MLP neurons of a small language model. Each row is named by its layer, matrix (up: input weights) and neuron, and shows model dimensions 501-628. Each number is 128 + 24 x the weight over its row's rms, rounded and kept within 0 to 255. Numbers have three digits each.
A block is one neuron, or neurons of one layer that tend to fire together. After each block is what it responds to, as a language model described it from the Wikipedia text at the highest values.

L4.up262:172135128135139111136128104097108166130135103152170132116173133039133147149136166141144150132136149096175117140161157132130095119124164141117099086150105121115118100119133168101129154148123123118107116105112136129107195101160176151147140101103153149156126100142132145147160119139192150109126126135104101165096118177149109117133163109090096133164098128103162102144183091127128121119146
L4.up263:133148087143110126160147136111130165160127169120153134127120170095124130151177111118189144114124146143149090111161099102139180098172179130134123149134102115132194117148116114124094154129155122128145121099112127181084130105138137100148148122145146117151135148111145144152103157156174161177125145195154113135150123098112132120136140153149129114112150147083155104151152115102124108129187
L4.up581:159158138157162139115159105100141169114124121149149101133160133107133121139097151107118159115131124111141125131162113136096156133148138120156120136141147133099168143153139136136103153145073118112139058129119111120118146119088131115203201124129155151146138137107118104124093133106138150165146139127150110143135141124120111125122137121136153086182132148102155119106091111131119083140103
L4.up894:159144119127121141103150127129128123139172114102165153119096156104082106176124160102169120158133160115147158129129121121119104118159145097143124148153114137124144127176136128108144120119120151166144148106129125144142143118127135129151138146076125176143111109126137135125143167101137154084143098094089116131131144160092131161144099114168130139123172134147128119160137110111152134142119
L4.up1225:111107110168173121114115125122136176130116097126175093115079118114157136135135149164149140142123157095139132146126132110109105102109177087123141179130121089128115154134122150110146125115152139134133122134128125140182142090137112093136107097161165128120152095116133149117137136166125124096119153109089167158105150152127111121169099101113123123097127128104142106141146165156101168093116
L4.up1273:091126138135111159144060141121111157156118148105137099153099117115153128143140104151134161141138173134140140144119171164133133115081131114096131142141119101130128131117122125142122137148151152106149157103167130118107121092105138121162124115125148111121134121100114103142117182173156131069153162136102131152096152155140164164131147117126090143086133146157144134180191092134132145116152
L4.up2892:085179079176135113119127135114132148093091131165133135128130118115138146131150123105142136143078153147140151117127177092150117100139176161134144151128114108132163147114124179138068150193137168085121151106098144140126148114133124137135112112127145136116120141110156149116157151126143124170145159181160073141073143154092147102137111136151137162152173141101157120128149133126110129119135
L4.up3626:128153159132148092118118124126106172137127090170112107162143128115118155117115139119143150130121109133094144161142144135133133098162145129121120143101103088101113139118144065145133103154117112131108181154110167146150118083106150134159142179123135150196131119137116137108145127127099145149140113143153091116124140140166117150137143133136126120085171123113168127153141155113135133189167
The word right after conjunctions like as, when, while, strongest on "of" in dated "As of 2024", also "as opposed", "when it".

L4.up157:127180121143133146134123103131109133101150130155118144139135086078127097153101127133159138115176168174123146111140171121131132123129138123119115137125126103113128092104128121145117090106144126149100080108109121126079077134129114126179162149167124164124113109144093152147135103161095141120087118151109142126077136143160122157089173131110088153153115160171168127118153137126117122128119
L4.up784:131113135118102137125103093145093134144146072122115124161119126160127138135166149132139172134097123137130135153135155147147128126175179159075102134156155131098153158113118128135118171170129119125175131104109136118127133133146172148140093111134147115104076116143088136102093055125118151153120137127094160133148127126130165156140083122171145120121122101083158134134154104106095118163111
L4.up1132:117148130121152140089183128132101152153155117119124117144157135101148179132128115137159128101146133158109127144153149122114156090148136087122169144148127106074128134129108131104158132143120157127096164110128175095170088107161152103090140169140115116117134138161095114142192093094132097155121116147104150155109143121093172152139102153122158159158111142061147130140095126099115144118117
L4.up1558:145144124107134144128120122124168103133107088123084089133094124145167160136119122141106107128100128112149155132152144184094121115200137110133124162164139152119156138148091126105151114119197139090087144134096126114155128080079107122100115104142123113112136085148102148122147112149116125128130117139092126116137129101095124131139140142151105140116160144094166094147151093086130127122119
L4.up1677:167175148102101167173094116150091124116116171171113116131159151144133089132099100144111156161143139138155113149112151081137116154124175115113135129105161130148162122109163163139091127132148110133162146090116090111132104139139145114114140077145127072080119149146112156091148132124158091133088126116146097146157100140177136083130104190133088132149086099139126087140162159123149118161091
L4.up3953:096148131101134163100129110174142137124143157130115144125088146152124080148184117139105109127146136136116153125145127107102120094105144107100124144124124113103101161146136087118101124108135126089135107157166148133158112099149121100140187127151122095119105105101125136122148136102142139061131163135126130127148138176146120128113133124125141129153126117147111117103128140110140155119147
L4.up3962:169158113126114145134123105146162122165116100109093139096079155104088145142128123106143094127121122123168170109108154168125104108128129125047121135137111134140140065149104130116134124135149119102105087133137167114096142116138133125171145145140068121154091133143110137130111115147125099142108098142125077072176170096163123117143125100140157156198145105089123109106085149097133164117131
L4.up4057:118131094118143125141139154123088166122130127141112098096148092138130111075117134146142093100133137116160130126111159112092099144157123122062123138110128126111157148130133133147127121130167116135138145104122109128157115125159092160112153108135109124119100090139104114106135144122131113152069131128110123084137132114161104122130149153138067169124145135092143127147143142116128143123136
Prepositions and articles after a role, award or rank noun that introduce its scope, e.g. the of and the in "Player of the Year", "National Artist of Thailand", "youngest director in Canada".

L2.up660:150119128129074116132138134105130165107156113126162136133158134106125154130119147137156122107208148145120112149139114166164077113116134143142113179147112134135118156117139128132114102131081102132145130102133133128150126092143131142146105087109120117101087135135121177114094141104166160145156165126115130154126083158121088136094143161122139158165163122070127130161104136130120163127142
L2.up1007:153147124124100152127118130128150184109150113112181116171124207112148130127127176132152143126142130139105109141171116131065115105143112134157140146083112140170124125121154074109135105142112112152121156099119128142149161100177138175133097121119111149094099133137106158104114098090143127147148152118138138139126129163149135148147152131123108163184117125110143139162094148135076143125115
L2.up2388:148129128146121116131140096096114183104166153162142098167108122105142112120138163124140143105184121137146132139170117155118093117088120127142113136162090092143100147101135102116092115119089090068132132151115141135140146116118155116158103131118151131130119082121120134096154125108110161152148148150140128140124112145183112174131158131072100153132114151092139128125136105181111101149137
L2.up3570:177195145121146118120154104074107171087151095175151140147155147104173098135103182084105119137187125123140106127131146170121101106127142134164144173170130107157113136121163101112113095171132119109115141104117184116139118112151123122132132100118144132123126141147111152087103112139153116153150140140149120128123131132156089096135096150101147158159110160113119113112140133137102120125120
Mostly "well" in the connective "as well as"; weakly, inner words of set phrases such as "as per" and "as one of", and mid-word pieces like -ast-.

L2.up676:124143151158178125136136142149122139082146121111118143187116128116095100147133161085125151143104138151145167122149090149143146163140157123121120166115137139117121165152110134114153154099110125111095136138143109116136122106141134184120089113114113123110142112086121116090150131164106152090167156132160172124090129087144129132115106144126111101154176136151175107156145129160188086091182
L2.up1915:127161134133136131120097124142115123167163105117099165125146141115102099151109137128091109115173148143088145118131158137169133155074138150142102155111150122147151106099129111158128095119099136149103151147131119092114140116120152152123148195141122158122112173133125176115143117146099123114106108082140141127134177117127141143103120181101168110102120107125130116087096114141152157108160
L2.up2661:121122122153108147149110139100135143090131133120130150100116124150164106141074126141120132140092137128095101144189055113148131120120082146096142173135165148133178142118089139117167093145157160141088111100125106119162118096120115132131138125099128131152149081112115130105137134104131159137144116115187071124109144139133142124107126162161180177089154093143108133068105157128115166129106
L2.up2679:160085132166132107120181207120107147130144148138121125146090135096115120113128120130148090137131134116068124108138101161149155123150122129152140131143133155139101122158142137099142138116109104119091129137126116136077136095152140135160108117116123119076149137131122182149170099150078124112114105112125130123122145115147131182136087086087152144108123083134158123131130099155118132117147
The word "of" or the determiner right after "of" in "X of the Y" phrases, as in Order of the, University of, all of their.

L6.up3254:102109091171104139134119149112103111156127155121179134153112151135119108167147102168123119128122170154126104090115124158076118127143142134113110182092132106080143133100128117114124129154122167063148135125103118098129162131130134168083156129158119152112150115110149155167124121179134093122144141121128096133077100121145109101107084048151166119133139151130118151055120144122166159103162
L6.up3511:123184094089103125123145100144078154164170099123131142146102085156110061154132105168133112083153153109132095153114114136099133103127165140109083166132153100145123169091163132148142142119109163116158097161078089111136120123160139130153126112152112140140137135125113134149116101122158090087113133140132103130109135085139094103104119131114110113117100132130092109159119122120117125147145
Function words and nouns continuing a ranking or superlative phrase, such as ranked as the, 8th in the list of, youngest director in Canada to, event of the year.

L6.up943:132156141137130108140153118120103160123175132116149108154095122129127114139149081098154141080105146135082118148133107159132151130105117150160091147115125114095127107104130103147099116132113111118142141120102134095108111087127099112155172116134137133111147097135113111079153111147136137155146132081158132104154112093118152098148124118117129130158135166123112076104184146179114165109148
L6.up3720:130101143129133146125154138150069136090114106130115132121140131122072134121122097167107101167144126128146100110098134113069133125140150078142096127093139122138132132156150099102101132117099119097152133117124150101150112142162149123128101118102113150113136127150086115146156134085128101170158106142118149153169115109127111150104140101149124132120149133127061149145133089137110164105141
Subordinating conjunctions and relative words that open a new clause, often after a comma or sentence start, such as when, as, until, which.